python train.py --num_hidden_layers=13 --hidden_size=160 --num_attention_heads=2 --num_key_value_heads=1 --head_dim=64 --intermediate_size=512 --vocab_size=2048 --hidden_act="gelu" --norm="layernorm" --norm_place="pre" --norm_eps=1e-05 --positions="learned" --qk_norm=false --attn_scale=0.125 --bias="none" --tie_word_embeddings=true --parallel_block=false --init="trunc" --init_std_qkv=0.0253 --init_std_o=0.00496 --init_std_up=0.0253 --init_std_down=0.00496 --init_out_by_depth=true --optimizer="muon" --learning_rate=0.00584 --lr_mult_o=1.68 --lr_mult_down=1.5 --beta1=0.9 --lr_head=0.0048 --max_grad_norm=1.0 --warmup_steps=200 --schedule="wsd" --decay_fraction=1.0 --decay_shape="pow" --final_lr_fraction=0.02 --batch_tokens=16384 --max_seq_len=128 --doc_mask=true --z_loss=1e-05 --train_tokens=228400000 --max_steps=13941 --dataset="wikipedia_en"
MLP neurons of a small language model. Each row is named by its layer, matrix (up: input weights; down: output weights) and neuron, and shows model dimensions 32-159. Each number is 50 + 15 x the weight over its row's rms, rounded and kept within 0 to 99.
After each neuron's rows, "fires on" lists the tokens most often at its 100 highest values on Wikipedia text that the model never trained on. A number after a token or word is its count.

L3.up451:57 55 38 59 33 48 49 66 63 68 58 67 66 35 59 51 72 67 62 60 59 72 48 61 49 38 36 49 79 41 29 28 72 29 42 47 44 48 67 53 42 54 39 68 61 53 44 65 65 55 28 44 60 37 71 67 62 53 42 49 55 46 70 40 66 50 40 65 87 45 30 50 83 39 38 47 46 63 53 44 48 28 70 35 75 46 60 51 42 68 67 50 24 33 26 42 66 48 31 38 16 49 61 58 41 51 61 47 32 74 72 50 32 74 62 48 77 31 33 65 36 45 58 61 54 78 43 38
L3.down451:54 62 44 64 63 69 45 40 52 56 52 42 04 46 64 77 58 30 45 51 50 28 71 60 34 64 59 47 37 92 47 40 37 31 36 54 53 45 65 43 57 61 46 37 56 67 72 48 36 54 53 43 55 57 49 55 83 53 64 41 48 29 48 38 41 39 36 54 47 56 56 50 31 60 67 72 27 51 43 53 49 65 65 55 30 62 35 35 40 35 61 37 56 55 87 65 66 24 55 47 57 43 41 38 56 07 26 37 66 43 15 44 52 63 69 46 76 49 52 28 38 72 37 16 55 54 28 68
fires on: "ly" 34, "d" 16, "ten" 11, "ing" 6

L5.up412:47 46 27 50 60 60 48 65 41 76 04 48 56 79 62 58 55 16 23 45 64 37 62 59 47 46 43 48 43 40 77 60 47 34 67 59 37 52 48 38 92 47 75 37 29 38 75 56 53 20 52 44 49 46 67 46 46 68 46 72 53 57 52 33 42 49 34 36 32 40 75 61 53 62 48 35 60 52 41 61 23 53 62 34 48 62 43 53 63 43 60 36 44 39 53 52 37 38 51 55 30 34 45 72 71 34 53 46 62 44 24 44 78 33 70 24 46 43 39 44 75 39 50 52 41 80 61 21
L5.down412:58 53 70 32 34 21 43 60 37 51 54 33 42 50 26 45 72 38 73 45 32 63 58 64 58 76 44 57 46 46 26 44 28 27 42 43 84 66 34 57 36 50 52 67 84 74 42 30 64 35 25 54 29 57 66 47 48 78 81 36 62 43 43 38 54 52 51 63 65 35 50 40 56 34 50 45 27 43 70 67 68 50 63 59 56 59 60 51 29 68 60 46 64 40 53 42 76 39 45 41 49 57 62 35 40 44 67 62 35 50 55 82 29 15 69 51 39 76 72 45 28 57 82 42 41 66 46 46
fires on: " one" 14, " each" 9, "l" 9, "or" 7, "le" 7, "ir" 6

L5.up92:44 55 43 51 41 44 40 69 46 60 35 28 69 62 61 36 53 67 54 36 29 37 60 67 46 55 56 51 21 74 74 62 37 58 65 36 41 52 50 46 49 37 10 67 46 25 57 55 46 69 40 59 31 59 35 45 35 53 53 43 47 44 72 32 42 35 72 72 49 78 51 37 42 30 55 65 78 44 34 45 41 59 49 72 73 49 58 59 41 57 50 39 17 48 40 36 37 44 28 25 49 84 27 77 58 45 75 68 27 80 37 49 72 62 44 74 51 64 52 57 32 73 26 50 54 56 35 68
L5.down92:50 56 32 35 42 64 51 28 76 30 47 64 38 44 58 56 46 30 65 41 99 53 46 60 40 40 45 44 50 32 63 35 58 61 77 52 17 61 49 54 34 60 58 66 41 75 41 33 27 60 40 49 76 45 38 63 72 43 50 49 56 46 38 81 48 57 26 54 70 54 65 44 76 63 45 29 39 57 33 35 83 20 38 35 49 63 62 58 45 49 26 55 84 34 43 56 60 36 70 41 50 61 50 26 02 64 39 51 51 36 51 24 48 59 58 61 41 53 40 65 57 56 61 49 48 41 26 20
fires on: "u" 21, "p" 17, "ce" 14, "il" 9, "im" 8

L5.up295:69 48 13 74 76 73 61 56 56 62 47 60 68 54 77 55 50 59 67 38 40 69 56 60 44 58 53 54 53 27 42 45 69 35 64 58 28 57 58 56 27 43 34 53 34 39 56 40 47 68 25 53 48 40 56 60 22 48 52 45 54 52 60 49 50 95 71 39 51 50 80 38 30 45 45 55 44 45 70 26 32 69 54 49 47 50 43 39 47 64 39 53 62 41 43 57 60 53 51 28 32 15 39 32 46 57 47 69 48 59 05 67 48 36 70 62 70 34 64 33 31 41 35 59 64 57 81 82
L5.down295:19 42 74 57 51 51 86 41 73 48 40 50 53 42 15 61 62 72 46 47 41 65 46 56 30 55 54 44 69 25 52 75 53 73 41 31 46 38 47 39 49 38 40 26 59 60 70 49 34 47 28 39 02 53 55 38 34 63 64 68 23 83 33 38 60 51 48 56 58 45 74 75 23 48 35 25 35 48 39 51 59 67 51 43 42 44 54 49 59 75 37 25 66 67 67 62 70 45 28 49 45 62 50 34 28 44 61 41 39 47 54 44 60 42 70 44 41 38 35 49 54 56 43 47 62 50 81 62
fires on: " pre" 28, " dis" 11, "t" 11, "s" 9, "c" 7

L3.up408:61 10 40 61 68 34 44 83 37 50 69 66 64 57 39 36 50 21 52 61 42 75 58 70 44 60 38 56 41 39 73 46 43 55 61 39 49 67 53 27 99 34 48 43 50 48 51 35 43 63 63 55 31 46 60 30 80 57 53 63 54 76 66 80 33 44 49 46 45 32 41 60 61 87 57 41 32 35 59 35 63 24 78 45 04 45 37 48 31 40 34 30 34 54 61 38 45 36 67 43 43 49 60 72 45 56 62 63 36 74 44 49 69 72 62 45 43 50 44 44 26 39 34 47 22 66 30 62
L3.down408:59 66 54 33 37 77 39 49 46 47 45 39 69 52 56 38 54 42 50 61 61 58 49 31 35 72 34 43 62 48 60 57 15 29 71 56 52 59 26 37 32 63 60 23 53 83 38 48 39 51 53 36 72 23 58 68 37 38 29 41 55 37 18 17 34 60 60 47 47 67 57 66 56 46 45 72 65 68 44 69 50 40 50 66 60 75 76 43 60 35 46 41 53 51 66 65 49 60 67 50 74 58 28 58 77 48 47 40 60 43 45 60 71 28 61 83 21 45 22 53 53 40 79 55 45 51 64 64
fires on: "ch" 45, "chi" 10, "mission" 9, "cent" 6, "hi" 5, "am" 4

L5.up423:35 83 27 57 53 46 34 37 47 65 54 40 34 37 90 64 40 37 50 62 49 45 34 40 20 43 75 44 46 43 63 74 47 75 51 56 24 09 61 44 50 18 52 56 44 59 52 54 55 54 45 61 26 76 45 28 45 50 50 37 43 64 36 48 42 80 67 21 51 55 46 28 50 54 57 56 56 48 44 21 68 38 58 69 58 39 26 82 56 44 39 54 58 61 51 46 48 45 47 49 80 20 82 75 80 61 67 41 59 62 29 32 54 55 66 38 64 45 78 45 15 34 56 63 55 61 43 58
L5.down423:24 48 54 65 68 72 66 41 32 84 41 57 62 69 36 50 67 44 50 52 59 50 22 54 71 48 45 40 64 52 38 28 40 66 22 33 49 58 58 51 72 49 58 51 80 40 45 46 63 47 70 34 25 55 49 60 50 62 62 30 26 42 54 43 50 64 39 58 53 78 51 39 44 53 52 48 59 72 35 46 58 62 55 49 60 46 55 51 41 54 66 46 38 24 36 38 63 56 41 35 45 48 29 27 80 46 77 54 70 32 57 34 32 31 59 47 57 29 24 64 68 28 24 40 45 63 87 45
fires on: "un" 21, "on" 12, "op" 7, "oc" 7, "st" 5, "ad" 5

L5.up80:74 73 61 36 54 81 41 93 38 51 43 53 09 38 43 39 58 47 61 43 45 74 25 49 59 68 21 36 52 55 43 39 60 86 61 46 46 50 62 34 35 47 59 55 50 42 40 51 27 58 71 24 74 27 50 44 56 57 25 36 31 79 50 63 34 20 65 49 68 45 29 29 43 69 48 40 32 73 53 65 46 39 31 24 33 50 34 50 39 42 66 47 69 48 36 52 66 78 56 31 52 45 47 64 35 61 62 59 35 63 50 26 55 54 60 58 52 49 30 59 35 28 18 71 53 53 57 60
L5.down80:65 52 36 54 66 34 40 24 51 66 55 52 79 63 40 80 45 19 48 51 28 28 75 56 44 39 67 69 47 42 58 69 45 54 52 33 57 58 63 63 54 46 69 72 41 54 46 59 62 65 74 21 44 30 25 45 36 57 42 63 48 10 22 52 44 70 27 62 08 53 54 31 60 37 47 54 54 76 70 23 42 49 65 58 68 37 62 62 70 44 24 36 77 40 29 50 42 32 52 73 46 44 68 59 68 50 39 52 72 50 53 40 58 55 38 19 39 51 59 40 76 64 58 26 59 47 42 50
fires on: "mi" 17, " No" 15, "er" 12, "y" 9, "n" 6, "ll" 6

L2.up406:53 31 60 56 57 70 18 46 51 12 18 70 75 32 55 29 53 48 32 57 47 42 49 39 56 56 52 56 50 49 60 76 55 48 47 37 73 45 55 61 27 28 33 59 44 69 25 36 43 67 66 57 73 35 82 38 65 61 50 89 44 55 42 51 68 60 61 41 58 47 55 40 55 33 49 45 47 37 44 75 33 58 66 61 53 46 38 39 51 63 35 58 45 65 52 46 39 44 60 34 26 59 56 33 33 10 66 57 39 65 65 63 15 71 53 71 53 42 72 50 45 47 35 46 65 28 48 75
L2.down406:48 35 99 40 47 49 70 18 59 66 64 55 20 43 52 67 35 28 62 53 48 54 44 58 54 72 53 46 44 55 64 57 35 14 39 42 29 49 57 38 37 74 30 45 51 56 55 56 68 90 37 35 42 43 41 53 47 48 45 46 47 40 82 60 38 45 63 47 26 64 52 44 44 53 67 32 76 78 49 27 57 51 34 36 70 55 81 57 51 56 71 52 45 35 63 28 40 50 65 28 37 62 59 42 38 65 41 55 47 32 56 43 64 30 51 44 29 51 54 51 67 41 56 54 52 67 41 46
fires on: "m" 17, "me" 10, "le" 10, " football" 8, "h" 5, "ible" 5

L2.up157:50 28 45 63 25 46 50 70 78 36 67 70 59 60 72 43 65 55 57 41 32 48 72 43 47 56 44 61 77 67 40 59 26 29 54 51 58 45 56 54 60 46 47 45 64 47 67 25 40 30 85 53 69 37 50 70 28 45 85 51 57 62 34 30 71 28 62 71 42 43 61 69 67 54 58 69 49 62 45 39 25 49 36 58 48 55 47 57 42 43 25 38 73 47 37 54 32 09 53 60 43 50 47 58 39 61 67 72 62 00 40 44 42 43 56 54 48 54 48 52 53 35 54 39 30 41 53 41
L2.down157:51 41 32 65 26 48 31 81 65 63 44 45 78 63 57 46 64 68 61 63 72 57 66 32 39 71 65 64 62 68 22 50 43 65 42 35 52 84 37 56 35 46 60 32 42 70 32 62 39 41 64 77 36 45 54 68 30 41 51 55 22 60 56 45 57 48 65 61 54 54 59 39 64 59 41 36 56 51 32 66 55 54 52 81 37 48 55 64 48 54 75 32 31 60 80 54 32 54 47 66 38 25 54 35 50 42 68 33 70 38 49 50 16 54 61 34 37 33 38 32 56 39 43 51 18 35 46 13
fires on: "i" 65, "za" 15, "se" 9, "sa" 6

L5.up387:22 62 62 53 55 47 46 36 51 40 58 59 49 60 52 50 36 28 66 58 62 35 47 61 37 39 39 60 50 69 53 37 76 45 63 58 41 41 33 38 87 41 90 37 45 52 46 60 64 26 67 36 57 86 68 59 53 61 19 56 67 66 58 65 63 41 58 33 38 64 49 61 67 50 61 73 56 38 34 34 20 60 46 21 52 50 30 35 46 49 51 53 48 48 56 55 31 42 59 50 48 48 55 79 71 52 56 33 46 49 62 59 42 59 46 36 25 89 23 32 41 65 07 49 39 50 38 06
L5.down387:99 46 65 52 37 49 54 38 57 74 42 46 51 43 47 56 69 59 58 36 56 32 92 61 40 55 54 25 30 48 46 53 48 68 79 19 38 39 68 37 61 55 34 44 37 35 68 46 34 30 45 42 40 37 34 53 67 26 35 26 57 14 58 64 72 44 34 44 57 53 47 34 75 54 55 38 53 52 77 41 42 30 42 48 55 45 56 22 52 38 35 55 67 57 79 67 54 46 48 60 59 56 49 34 30 26 46 64 88 34 52 42 49 27 57 55 61 86 39 40 52 50 66 68 59 46 51 52
fires on: "all" 29, "ult" 11, " first" 11, "ain" 9, "st" 6, "o" 6

L4.up46:45 40 34 51 32 58 66 60 40 40 53 54 22 57 45 57 78 18 42 27 39 79 78 61 66 58 66 53 50 30 54 50 69 48 44 64 44 53 53 38 60 61 52 62 59 50 37 33 36 45 32 56 47 55 55 58 80 48 51 60 45 72 28 55 34 79 35 27 44 53 51 66 41 41 38 53 58 43 59 78 31 41 77 60 53 57 32 34 60 58 55 55 42 57 56 21 44 30 44 61 17 52 56 63 59 21 72 56 48 45 19 45 59 20 51 35 31 34 46 39 54 38 60 16 48 51 61 47
L4.down46:55 36 66 60 21 36 64 47 41 46 60 39 59 60 35 62 34 51 43 60 24 38 40 50 45 61 28 52 57 62 58 24 41 41 30 57 99 57 52 68 38 49 23 68 63 68 37 55 49 52 62 58 48 49 48 54 40 83 46 90 59 52 50 51 56 40 33 48 42 34 42 59 27 39 52 78 50 29 36 68 68 59 42 36 63 56 37 78 74 49 66 65 42 41 43 56 26 57 41 39 33 56 42 89 23 45 81 44 39 48 48 42 53 43 40 41 51 76 51 56 26 39 73 35 24 56 68 73
fires on: "ch" 51, "le" 9, "s" 8, "ach" 7, "ir" 7, "or" 4

L4.up237:61 34 64 51 63 63 55 62 64 35 34 48 65 53 49 70 32 61 54 30 01 39 43 86 41 44 52 77 65 40 53 43 47 51 76 34 44 59 35 61 39 55 41 34 27 55 48 42 50 36 81 54 43 28 60 48 60 68 39 58 31 37 66 31 65 54 66 89 81 57 54 46 25 52 71 40 40 34 58 51 56 41 52 41 62 64 52 56 36 28 59 44 53 64 47 32 61 83 62 26 02 74 52 61 47 54 66 65 60 73 22 32 42 45 34 14 49 62 51 62 55 31 68 52 60 54 67 32
L4.down237:38 54 66 39 51 53 21 51 50 62 49 49 67 58 47 50 34 43 53 67 69 64 53 58 50 49 58 49 34 82 38 40 65 55 74 63 73 36 53 45 44 56 73 47 48 13 29 38 15 41 56 52 67 40 39 42 45 66 55 51 51 70 68 70 30 52 42 57 57 62 51 34 45 62 42 46 99 51 48 58 60 49 34 54 68 25 31 41 43 35 39 47 48 35 72 49 23 48 46 62 23 50 35 54 47 65 43 29 62 51 66 53 34 54 51 74 32 43 55 43 48 40 22 38 49 48 53 58
fires on: "d" 20, " m" 13, "n" 12, "m" 10, "mi" 7, "und" 7

L4.up235:70 36 81 33 66 59 41 49 61 83 08 38 33 55 37 61 49 46 41 52 42 37 48 63 63 52 35 65 64 58 56 43 15 45 64 23 63 41 37 39 54 77 54 15 69 67 43 31 56 59 47 75 17 33 48 77 24 57 41 68 30 60 57 56 29 49 51 61 53 58 42 59 57 69 53 34 51 40 47 51 36 58 44 59 64 74 52 66 36 19 46 28 40 66 70 56 47 68 47 59 70 54 51 64 42 56 44 39 67 54 59 36 56 38 42 42 54 54 69 37 59 34 68 38 54 74 68 49
L4.down235:67 70 22 62 53 52 51 58 41 33 53 63 47 52 50 52 76 49 58 59 78 50 40 41 47 63 65 48 49 58 39 39 45 67 46 59 40 42 68 50 33 32 53 56 35 28 43 63 44 52 46 51 88 40 55 64 29 53 40 20 58 35 50 46 69 65 56 54 50 61 55 45 38 65 19 66 66 53 56 55 82 41 55 35 51 42 35 56 62 64 58 64 71 61 37 43 52 53 60 48 56 41 65 39 25 48 49 59 27 39 48 57 49 54 52 84 59 04 37 63 63 40 27 41 44 51 52 36
fires on: "d" 30, "ha" 17, "i" 14, "m" 13, "di" 9, "wa" 6

L5.up161:51 59 58 55 61 52 72 40 47 35 40 33 61 48 67 62 62 46 41 38 59 52 56 48 52 46 74 68 50 26 58 50 55 65 65 33 27 35 62 83 27 21 66 41 51 58 53 40 57 83 60 45 53 74 39 64 39 82 10 37 77 72 36 45 53 31 60 48 53 39 60 31 52 63 34 39 37 43 45 48 51 58 61 60 47 50 41 48 51 32 73 30 66 39 61 36 66 38 37 16 39 43 81 75 23 59 56 23 55 86 72 47 45 65 56 36 42 38 79 51 45 37 41 50 68 61 35 31
L5.down161:53 61 57 72 65 49 44 47 28 41 38 47 11 39 41 52 31 52 52 24 44 49 76 36 43 49 70 55 41 77 62 43 31 54 56 62 69 39 40 63 50 91 27 33 58 57 29 60 58 45 57 32 14 72 70 57 81 36 43 81 29 34 59 42 58 64 41 71 26 84 72 55 68 51 42 53 44 45 64 59 57 54 62 46 74 46 37 52 57 29 47 59 44 51 47 56 48 56 20 32 62 62 48 30 65 48 43 46 74 28 49 58 38 32 46 76 44 39 36 45 57 49 44 88 38 73 64 45
fires on: "st" 21, "ang" 17, "on" 8, "en" 7, "–" 7, "un" 5

L4.up49:54 56 62 26 56 42 55 89 71 39 59 76 62 58 29 65 55 40 53 56 53 61 78 16 46 27 48 42 36 44 37 45 66 37 54 40 23 31 57 56 86 57 70 45 69 66 31 62 53 30 60 50 51 26 36 52 28 39 43 57 47 68 23 63 47 51 63 45 40 47 51 52 40 65 31 54 29 28 40 37 84 62 99 61 52 53 52 35 18 42 37 37 32 52 57 49 58 53 61 56 36 60 40 57 51 28 48 59 47 54 66 58 89 55 71 38 58 43 59 33 36 39 46 45 32 41 48 33
L4.down49:70 30 37 48 45 40 53 28 25 69 73 30 39 20 52 50 50 95 69 57 49 41 57 56 43 47 25 37 44 41 36 56 58 39 40 59 44 61 50 31 20 57 51 55 22 70 35 44 50 51 51 59 21 53 48 53 61 10 61 59 54 45 71 47 35 48 52 44 56 55 59 46 47 54 36 42 65 61 54 57 57 49 27 19 44 49 51 64 65 49 71 23 57 64 53 15 42 77 73 59 47 83 88 27 58 64 59 53 52 79 48 52 48 29 50 55 36 74 41 41 62 62 47 60 89 30 50 77
fires on: " |" 19, "hi" 18, "da" 9, "van" 7, "mission" 4, "wa" 4

L3.up255:75 79 53 93 51 55 57 32 31 47 51 36 60 40 64 70 48 76 43 31 42 40 61 38 79 37 77 72 44 66 67 71 59 58 46 37 39 40 41 71 53 19 56 40 53 51 42 37 52 41 58 33 39 60 58 47 67 78 56 66 48 56 52 29 76 50 69 44 54 49 59 57 53 28 80 44 48 82 40 42 24 79 41 53 53 54 32 48 70 31 27 50 50 27 51 57 34 51 41 32 53 67 58 61 85 28 66 61 39 31 61 19 60 61 69 55 41 58 42 52 59 48 46 45 29 29 47 55
L3.down255:77 64 07 48 54 41 53 30 59 29 55 64 49 63 30 39 41 81 53 56 50 61 42 78 48 54 56 51 78 43 29 43 45 39 40 74 55 72 25 61 52 61 60 66 68 66 24 62 33 37 31 52 34 55 35 43 37 62 49 46 38 19 43 38 52 39 67 59 69 63 30 63 69 27 51 21 57 50 57 56 37 86 42 74 54 50 63 67 60 60 35 72 53 47 48 50 30 22 63 49 37 64 54 61 48 61 29 57 68 83 35 51 61 41 45 50 47 62 43 33 37 32 51 49 54 27 60 24
fires on: "\n" 54, "g" 15, "at" 7, "est" 4, "ter" 4, "t" 4

L4.up221:39 69 63 45 31 62 69 50 47 28 70 51 46 34 53 49 65 45 39 53 53 60 59 43 64 46 38 52 46 62 57 70 48 46 78 31 51 29 41 63 88 68 69 63 33 48 56 49 59 32 42 14 03 44 60 68 36 57 52 43 43 57 59 20 22 62 24 41 34 36 50 36 47 63 44 42 60 50 53 72 15 62 60 39 43 62 51 19 42 50 61 61 36 55 71 58 43 79 76 52 64 52 51 45 57 45 68 65 49 51 41 61 29 31 47 47 39 71 58 54 64 57 45 66 48 51 74 39
L4.down221:74 40 53 56 24 76 52 54 53 67 35 67 77 67 41 39 48 66 51 59 50 52 45 38 68 66 66 45 56 28 23 56 52 60 55 57 55 52 65 75 35 64 36 65 57 41 52 41 62 21 55 63 62 42 49 42 65 52 30 33 31 86 59 50 55 20 52 67 55 46 48 50 38 46 59 43 44 44 51 78 61 56 75 46 35 50 47 26 47 72 48 40 59 39 41 52 45 82 60 60 52 56 53 37 58 40 17 50 41 56 62 63 84 25 31 38 80 44 66 47 58 61 70 04 28 68 30 45
fires on: "n" 34, "et" 16, "vo" 14, "or" 8, "ra" 5

L8.up121:64 70 27 48 39 58 73 56 41 54 43 76 62 51 26 44 18 37 58 67 25 33 44 37 54 57 67 45 58 53 53 65 51 84 47 50 57 37 30 60 39 53 67 35 54 57 53 57 56 71 44 42 79 63 67 68 70 58 64 67 30 66 46 46 73 37 47 60 76 52 72 75 41 54 49 60 18 46 54 26 27 37 78 68 61 36 52 35 53 44 52 63 57 47 60 91 72 55 21 50 41 74 20 77 31 42 47 39 44 32 33 39 19 42 63 59 62 43 45 56 46 47 56 55 40 36 53 24
L8.down121:44 82 38 47 48 48 56 44 52 45 63 53 50 36 39 68 41 58 46 52 43 47 62 81 36 51 97 51 61 56 31 15 24 68 31 39 54 99 58 42 58 54 73 62 32 34 22 43 52 38 69 21 32 37 17 44 40 55 54 49 63 55 48 53 45 56 50 62 19 69 57 61 47 58 56 42 31 68 48 34 36 52 31 38 53 60 35 51 53 60 65 54 64 52 49 56 48 43 62 80 39 36 67 33 65 52 27 53 49 66 82 44 29 26 69 32 36 38 65 58 65 49 56 40 52 39 63 24
fires on: "n" 30, " we" 11, "el" 11, "en" 6, "er" 5

L4.up62:57 63 34 34 36 55 42 59 46 37 16 28 55 64 70 68 61 45 49 40 25 94 39 36 25 50 59 63 61 53 34 62 50 58 50 57 33 15 62 49 40 49 42 57 52 54 53 50 48 63 56 54 56 54 66 72 44 39 50 43 68 62 65 49 59 13 64 46 42 57 64 51 60 57 70 49 19 35 78 49 51 26 46 38 40 62 48 34 56 32 41 58 53 96 58 55 71 48 35 51 49 58 38 58 27 40 51 51 64 48 33 53 60 81 36 59 38 20 60 37 53 92 59 50 50 60 38 66
L4.down62:28 43 46 68 38 38 61 22 46 47 53 57 70 42 58 50 42 25 60 57 82 37 54 88 61 28 62 19 56 51 70 55 32 27 38 66 71 90 54 66 63 36 38 45 50 15 55 48 76 37 64 30 44 46 33 20 42 78 52 66 50 39 37 42 54 47 64 54 49 64 55 49 39 62 63 70 57 43 59 37 57 37 45 72 51 62 39 63 61 53 61 47 59 46 16 44 57 45 57 30 35 44 46 49 22 55 47 61 39 51 67 72 35 44 72 27 66 13 42 75 49 23 67 50 61 39 81 42
fires on: "ic" 33, "r" 14, "n" 13, "ent" 12, "t" 6, "ated" 5

L3.up89:31 61 60 39 42 39 69 53 54 42 69 49 66 34 64 55 37 47 47 37 72 77 31 45 59 81 37 54 42 76 46 45 53 15 65 58 56 42 47 53 44 44 37 49 86 72 43 57 57 53 45 44 37 64 66 53 76 23 35 70 50 37 36 63 66 63 61 48 74 29 49 62 44 61 43 66 68 39 45 83 36 79 31 27 40 54 25 41 40 69 79 50 54 31 78 38 48 33 55 34 35 46 39 52 81 42 53 48 25 29 36 66 75 27 58 45 21 45 46 31 39 46 42 81 32 59 35 64
L3.down89:17 59 41 34 30 75 36 61 35 31 53 35 69 34 16 44 34 53 39 45 47 49 60 69 48 38 55 42 66 52 53 69 33 41 61 43 35 41 62 44 37 22 53 32 69 71 61 63 32 81 60 71 54 68 61 39 55 39 50 79 77 57 60 43 74 59 38 78 44 69 40 46 56 47 48 44 38 62 36 46 35 38 64 67 61 52 73 44 49 48 59 42 41 45 32 54 64 35 51 47 45 45 55 29 52 25 61 83 51 66 38 34 66 10 44 52 50 64 58 37 41 21 57 37 73 21 57 61
fires on: " de" 43, "la" 15, " under" 10, "ca" 6, "va" 5

L4.up177:40 64 49 69 79 57 38 70 44 30 36 48 24 54 60 66 53 23 72 42 49 81 41 32 36 42 81 45 48 35 71 57 54 50 34 44 45 37 76 78 43 29 62 25 60 47 58 41 51 31 32 34 55 51 49 62 56 57 68 42 60 43 47 68 40 30 40 37 59 47 60 42 47 38 63 48 64 46 51 33 38 65 41 53 62 44 40 60 53 43 49 47 60 79 54 58 47 39 44 40 45 33 23 66 36 47 47 35 32 61 42 58 69 22 44 57 60 19 63 21 40 48 26 20 49 62 80 57
L4.down177:44 37 46 41 32 42 52 21 27 52 62 25 73 56 44 20 48 52 53 29 32 41 70 79 77 36 58 68 24 26 67 57 35 41 33 35 28 65 53 50 36 63 43 77 46 33 42 48 49 33 81 65 46 64 73 64 82 43 43 63 11 64 67 40 65 60 52 63 66 55 62 56 49 35 47 35 45 41 46 71 42 45 74 33 60 50 67 43 38 68 28 44 34 58 41 34 58 28 43 75 36 47 62 41 34 72 61 67 51 44 61 57 55 60 25 47 63 48 23 49 52 44 57 52 50 66 81 34
fires on: "st" 18, "c" 14, "n" 10, "un" 9, "t" 9, "p" 7

L8.up289:59 70 38 56 46 60 86 62 34 70 53 54 62 69 33 67 59 44 46 53 71 43 61 47 55 56 72 52 51 77 75 42 35 62 52 49 49 23 56 47 51 42 58 63 36 57 71 28 28 37 30 29 22 69 50 19 44 64 43 54 74 54 64 58 37 50 61 45 48 25 33 47 30 35 24 20 30 29 53 59 65 50 68 23 40 30 59 23 64 60 70 72 81 41 62 34 44 47 57 57 59 54 69 62 49 22 65 36 38 49 49 52 56 40 39 59 47 79 63 52 50 64 47 59 56 44 77 38
L8.down289:62 55 53 44 52 58 11 53 62 52 65 64 56 58 41 59 18 43 76 34 47 48 39 50 63 35 44 41 61 60 37 44 69 60 42 65 61 85 50 71 32 99 39 65 60 33 65 63 41 52 40 31 27 53 70 71 55 33 59 62 41 36 43 68 47 59 67 44 53 64 52 51 34 32 50 65 35 48 71 73 35 48 53 50 40 47 62 38 68 51 49 30 77 49 43 60 69 63 60 69 58 73 53 40 28 60 46 47 31 41 54 39 80 41 31 39 64 60 28 58 69 34 56 52 14 58 37 28
fires on: "or" 24, " artist" 9, "tor" 8, "ra" 7, "ist" 6, "t" 5

L2.up449:41 39 46 60 47 67 67 51 41 74 49 45 77 68 49 87 56 98 51 24 41 56 60 55 74 44 42 47 52 36 52 61 76 57 67 37 57 36 54 48 46 26 52 48 75 16 55 45 39 45 65 39 32 43 47 68 57 55 55 57 55 51 51 25 34 49 62 70 44 29 45 48 41 48 53 58 48 52 65 54 16 53 39 60 45 35 54 50 56 53 50 47 40 47 28 32 47 68 33 42 28 47 81 49 22 54 33 57 57 91 65 82 28 56 63 31 43 45 60 74 57 07 41 62 52 66 65 54
L2.down449:73 59 50 56 52 55 20 65 30 44 69 54 25 60 38 62 53 54 47 70 49 59 71 57 53 36 64 34 32 63 44 40 44 48 65 23 62 72 37 40 68 42 70 51 47 80 48 81 43 70 26 55 51 68 49 36 34 47 55 61 28 40 40 81 45 47 45 44 62 55 66 33 41 57 47 57 56 30 56 53 53 45 60 22 67 62 31 48 23 52 66 36 28 28 67 69 61 62 42 34 56 60 55 61 39 50 60 26 55 28 38 61 30 56 54 61 48 55 49 33 46 67 24 42 21 65 44 32
fires on: "ten" 23, "ly" 23, "g" 12, "der" 9, "-" 5

L8.up490:47 29 42 48 70 47 35 69 79 35 32 58 46 47 60 70 63 43 77 37 36 41 47 65 48 65 81 57 58 50 59 30 36 40 45 21 01 36 59 64 51 59 46 25 56 59 31 78 45 54 42 31 58 71 43 49 46 46 56 60 69 40 46 86 56 63 64 52 48 64 51 77 34 35 61 72 28 43 56 61 30 66 22 52 54 57 59 84 62 56 36 23 33 36 29 35 57 37 54 45 25 57 43 47 39 22 48 30 50 40 31 46 64 77 49 53 31 52 43 59 41 65 39 50 62 65 75 38
L8.down490:60 53 56 54 33 39 43 58 42 56 72 30 44 34 44 46 56 45 23 35 51 39 47 47 48 56 46 32 44 58 47 65 45 33 64 60 43 71 18 42 69 41 44 81 30 52 55 30 47 48 58 60 43 33 72 42 05 49 36 43 55 59 34 40 52 44 59 56 50 38 56 31 33 58 34 45 81 53 55 72 51 17 64 70 50 53 65 19 49 74 62 63 60 62 34 73 66 65 56 55 61 48 41 42 31 69 49 54 31 34 67 76 65 18 17 75 62 60 74 26 51 55 33 48 58 76 47 59
fires on: "p" 23, "″" 15, "s" 12, "c" 10, "'" 7, "f" 5

L4.up335:65 69 57 70 20 47 40 61 61 27 54 75 50 45 77 60 36 59 39 25 55 34 50 48 57 52 34 70 48 24 56 53 64 36 43 50 37 67 28 42 67 51 57 63 52 47 53 82 74 56 60 45 69 44 47 70 75 40 47 47 50 83 32 42 49 51 44 54 29 51 33 52 48 46 62 71 25 42 46 38 55 37 60 45 62 55 40 59 47 48 18 53 40 13 49 51 56 55 56 64 48 58 34 47 46 49 85 69 53 02 69 58 63 55 57 00 47 70 50 34 63 52 23 53 04 57 37 45
L4.down335:64 35 70 57 62 72 46 22 41 74 42 45 57 61 46 44 71 44 43 59 87 45 55 10 61 35 76 51 76 31 43 55 67 32 57 50 45 47 53 64 52 31 34 36 59 48 47 68 49 51 41 44 31 42 54 49 36 38 54 63 59 50 55 41 56 51 60 46 63 26 40 58 50 33 38 16 45 50 50 72 44 42 39 64 56 34 55 52 48 43 63 49 79 50 36 41 32 38 30 63 35 77 48 56 51 50 43 33 42 78 75 52 74 98 30 64 33 47 44 62 21 42 52 72 57 25 51 46
fires on: "s" 20, "st" 15, "x" 10, "t" 9, "est" 7